From a checkpoint of a small transformer trained on Wikipedia: MLP 2560 squared ReLU, a variant of Muon for these matrices.
MLP neurons of a small language model. Each row is named by its layer, matrix (up: input weights) and neuron, and shows model dimensions 272-367. Each number is 500 + 25 x the weight over its row's rms, rounded and kept within 0 to 999. Numbers have three digits each.
Before each neuron's rows, "fires after" lists the tokens most often just before its 100 highest values on Wikipedia text that the model never trained on; "fires on" lists the tokens most often at its 100 highest values on Wikipedia text that the model never trained on.

fires after: " ", ",", " |"
fires on: " |", " two", " one", " first", "\n", " Democratic"
L3.up848:549501506486524466475469489544519501491483519526523520484479488495501527488445500509513456522516494468508511488500512461470517494530490499532510480494521471516472508520472452502510509503495509529480506498442494510507506438483481476506482550493481532498532511501468490502444525527496533467

fires after: "/", " d", "]", "”", " [", "."
fires on: "/", ",", "'", " |", "’"
L3.up2175:509532517490509454466494513496498571500493462518526515504527475503510506522517485504435515513542497463526480494457534503500504513515489472488477523494525470455477527482435513497524466531477514509515501497533505536512482539483499449492526464483503526507539485463539500497490508529484487455

fires after: "'", " People", " chief", " one", " don", "Don"
fires on: "'", "s", "-", "dom", " a", " the"
L3.up131:512478474495478496511524482449509515490505509509501490491492461513500474509488517483496462489532490539530479520492515515486478513505519475524511511492479518508497497446508523506476488511509483505517505563487508473534527531456471475503510478480460475502479550469530478502518472509480495482

fires after: " ", ".", "\n"
fires on: " |", " ", "Mc"
L3.up1806:533507532506478510488490459526477544501475499483495524510466499469481537514500487502473540520534492482514492503505510508561508526532505484492494546468505516433543515524458452490569462530497491482507507503523495508494526509443534500477503491525532503465532494493489505523512528530475506535

fires after: " ", "\n", "/"
fires on: " |", "===", "9"
L3.up920:515474498520522450480513519520486504504483448517516487508509465472542504522483487497518496509459510516549470477493531499522530515522557513502521450461489469446513502478472503490486487488458446501482443512461496521529511486481485505536472528514524516508510515512515499520480476536470511466

fires after: " R", " ", "R", " Position", " S", " Rank"
fires on: " |", "&", ":", "|"
L3.up699:516483496516531500468501514528520453485499520508533521528519508510553518482481509490531445508545500500500467499509517513471498477543507490522521511501504485472485516501523584459506479505502519491500494527497513504508506474517504496501525468542540527573471535467516479496513527534526500475

fires after: ",", " (", " \""
fires on: " where", " as", " such", " for"
L3.up1153:522504510483499529496473517506474513500500515497515511523496539512519503538509479504472519540544494539509482473475520523504483473491481523497486505451488518496483537523500501466509501502475510487460473508502478522500471496489551481473503509518520511519483525523512482491478475472521471499

fires after: "\n", "|", "s", "|---|"
fires on: "---|---|---|---|", "|---|---|", "|---|", "y", " |", "|---|---|---|"
L3.up465:541472477474515562520526528506516530534500515475510511499496504508516505522491504513498546480534542491524493505496496488465513499478498484514491471537500493471525501541490546508494559511552460514543484512499484475479520517489489507498459533530487484477498509489551494457492535506531509517

fires after: "\n", " ", "-", "s", " season", " l"
fires on: "===", "====", " ====", " “", " |", "'"
L3.up1454:464495479512505498463493464507493476515509526488473509542504478507487498522488467492486502496539494478547498468504531505500464496510481563482494483482471507469526530506462514501498525517453486502466442521521484537508513531456492470493505470476515506468497489460507514519502527547496492497

fires after: "==", " ==", " |", " ===", " ===="
fires on: "\n", " de"
L3.up2282:494500528491503515464501515457483501499445546512487500478469481512481458465483485521509497464485516465520498492475495491519505522510520512492506512488457518505492540496474484440492516527554450539510514454482486471477523499449484524466513531504504466467495506500493480529514460467523476490

fires after: " 0", " A", " 1", " a", " "
fires on: " |", " goal"
L3.up677:488510493491488518479515491473535478515484471512503542477482498486496501506566501486525485493491482490501547488468516504480490494520491517509514555544520502525497488523542485501541471505506484485493504502495515515491480528491502497495528496487498470458536523484511479478495519500483495486

fires after: ",", " ("
fires on: " such", " as", " all", " of", " often", " both"
L3.up1851:484502505518520520520489482535476508529527486485480508458508514562496552486436505513535554502550500486517493510500525537500519491456498517494535521477514484536444461453466486506514462483516506441500506499484538518514506466495558470497480494514506513507517497506484515487492531531518469488

fires after: " of", "'", " all", " the"
fires on: " the", "s", " his", "'"
L3.up1785:500488501481509490511488526463545524464528543491470493498518489463475483490515485524508520515514467531460543500482493514467515495493474524509570507504497509459499491472465519533461447494513488516507495501524525521494494518500494512472532406504510513498510465512504404514506503509507516507

fires after: "==", "\n", "===", " =="
fires on: "\n"
L3.up303:426457539498551502483473502504526481515469472518522506503482551502488494473513513476441478477498507502539501489510467531500516517490524507515498476564492498500464487459543470513488445524503481472479500510434481527451529502495482535475516460514493495484506507444525504474532506486495505459

fires after: "\n"
fires on: "-", "|"
L3.up2134:506472529506510519487505483500473512534474496491491515505493473503481473494446499484468515520516460500478469542501476477454503544517467501513532492521494469527512511506524488491499479511500476541516467494468487447487488522540460482507523485474465437511521508549491527497470533480490471476

fires after: "'", " women", "Men", " All", " Men"
fires on: "s", "'", "-", " in", " |"
L3.up1975:475543483481497490530498487521511533506555511483523526516525499530511522478488521459555477522494505547517497517541459499527486500515531502507488478467500507480520501501484514500506476468471464450474521546499493509523511544462463497524479511520493482494514521491548524494467439503510520504

fires after: ",", "),"
fires on: " and", ","
L3.up1006:516497548501441513471517484519508544510520518525528516492492506517495537511489523470475497526481515489535508484448474456508472460525485508521535484471482505540468509458509492498491483481470503500526463539491525472470480496493470519507464507517470503512475544488478504447494529485523521442

fires after: "\n"
fires on: "-", "\n", "|", " |"
L3.up1861:478492497509520508484493467535518514501491474527495497528475520490479506527471510514478496464505487525528498528511471513520525439496496488506481460523488506487482487532458480510492518463454520513555490516513474520479524529503509419492476516539525461500525483493456520499533486486524499536

fires after: "\n", " known", ",", " (", " was"
fires on: "-", " as", "|", " called", " |", " now"
L3.up2509:481531604480486491488464518500504502469460557550513507505446525482525472472468486508530524492514478496550495527524465509458507495527472509490510508500518500497465538461519456473466525520502484483538473549529516535493488513474512509473513500542488444522539469512494502493512498500529478504

fires after: " at", " in", "'", "\n", " their", " to"
fires on: " the", "s", "-", " second", "th", ":"
L3.up966:526518505490510515473503495517482554511495537541504538495526442481502472522502505494469496477516488512523525513500513443491451490511503504459460503474504463523502543456510500493540503498485490514470528486516524499472496535479505517472500552515490550491488519503536509502475484473483511480

fires after: "\n", " returned", " did", " ex", " back"
fires on: "\n", " to", " not", "-", " still"
L3.up554:524474475468499497489471498433470491479497474487499530470495465501478523474507485498496509492479543517481539518470513472517530517510476511529452485468497555517489565498471492536478460509506493476538491519479489504525485534429473475487504515492513514529497462477499492503491489516517506508

fires after: "\n", "|"
fires on: "\n", " Year", "===", " the", "-"
L3.up2299:492483493510498521514518525492470517492467508527451560497494502459480511540525528526484529510552468479541483521467495481533505524507470472512513470495505512512528496468514522536509487536493510484516525471474465524528471490491525524413489536479466485465498477507474536504468517533493462473

fires after: " ", " |", " votes", " Turnout", " hold", " Majority"
fires on: " |", ":", " ", "-"
L3.up986:497441496512512492475493489511515503493496475454455522514497524466484469546558486532451491464519518520497502500527519540494489519493512538483543551492457470484513499515518476477508488490527474514526478518520505514508475489506511487457514480515493473477536499494495513493539505487491510479

fires after: "\n", " Year"
fires on: "|", "\n", " |"
L3.up1920:502476510475518493491551494500473509462489516502503509495483487490517521500535475537541486521472526473544475486496511523452479496533506535541465508493510492450476523504518510533553476505514455515491469487505494533460500424521506461515510538519541592499473498507552483539476537526510497482

fires after: "\n", ".", "=="
fires on: "==", "\n", " "
L3.up1828:511498508473497508496466455521478515506509542516511465495514531504507540511492514473509513493516490495506511510465485504425489443499512506478477543490515541503520477477486496478506455515535509474457495525495515497505537499526498455505529486451520489521489426481503480540510525512524522548

fires after: " 2", " 1", " 4", " 6", " 5", " 8"
fires on: ".", " |", ";", "S"
L3.up2035:528524519515499476507505518542487504488495498510518515531487468493469497458486473510502514465527505497553525531537482486474510463493477525494502472471507517506457494481487546518557497460509470484516477500504504524527469489503496514483516523507503498489504465488516517502466533481517526532

fires after: " the", ",", " was"
fires on: " first", " commonly", " only", " for", " last"
L3.up1063:521482496472473530524465495472548474492541473514503520493515500512505520457478527535487515506536522512502538489457548502508497496495499538496538491519450517517519519468478553464479517510521532489506492477515516515530511504468494452494572465512564527514492441498488524503518507494523531539

fires after: "'", "’", " Dec", " ESP"
fires on: "s", "'", "ca", " Isa"
L3.up1681:504449491506531474506481456529540539475483461478486519483501461497505545526507526508481511487501491512487494540513507515514489449496500514499546494504481473512515473515501509491514519512504481491478504489481521516470507515518480523457528476455500531493482468525513504494514479490528498494

fires after: ",", "),", ")"
fires on: " and", " while", ",", ";"
L3.up1939:517474507489528521510515496479513506503499515489576498491511445535566479525471482458493486505514506527529525469500482480511512466497503506534495457536476491495461497436474514531543520436489505524477501562497517514524533541487498492532490486512516494529496531523516469495494514454522500461

fires after: " ", "/", " (", " Q"
fires on: "/", ".", " Ly", "ara"
L3.up1042:489519491469470491494555488470493499432525523487461489496538531509454464537498507506507522504495490500525507512494529477520503479540524477465520478497509456508512508490488531490556546541474478503489499546502525518511463488537455516524516487485491539525528502498539510515508482461539520506

fires after: " as", " or", " As", " than", " not"
fires on: " a", "-", " an", " "
L3.up2554:488504530485542503500491535547520578525519540527506535511501509492505485513495518524479487503486488478518498521505477491476527530481501507528522486509466502479503441506535524497497499508517487494498533500503531438491483515499477490490490474517487502477494475497505533488499492492503503508

fires after: " ", " and", ","
fires on: " |", " first", "."
L3.up76:475484532528552502466462495493491475469527483541527491501471477487499510516525496520475468472507524504515520484478482539467502494520469537520525508532492486510539552513502521507465509494473464498501495527515489488494488488455480442494449499460523486499483544513497433498474483492490515460

fires after: "\n", " to", "=="
fires on: "==", " as", " in"
L3.up175:553532474480532485459533453497476509499512506517496506488514525476512511512488481536500531483493478502496516470462506509492525547495524527488485473479471503510470476512462524503545505510514497512511504484522500484492501515510494491462551528474517515474504477475526456517491471487569534552

fires after: " ", "\n"
fires on: " |", "-"
L3.up445:527455509494506465515503491482492521507530501498486558520464480522479506536485508469470497508515468557498531500504502466524471494485455538482509472509479542470497518523548500508501527498478456537470474525445489505507465519479469514480482488524499497503541484486517508515462482477453477501

fires after: " 2", " 1", " 0", " A", "Track"
fires on: ".", ":", " called", " |", "ria", " listing"
L3.up1864:521509503513488469494514485462522490512501453465471492519525529534466499463523486529507497462511485514492474479501481493480515476453477518566476504531507497526489522455545466481526524487526498454495493523495498499512487473494490500507481497480465465517513499489460468516471500510556531499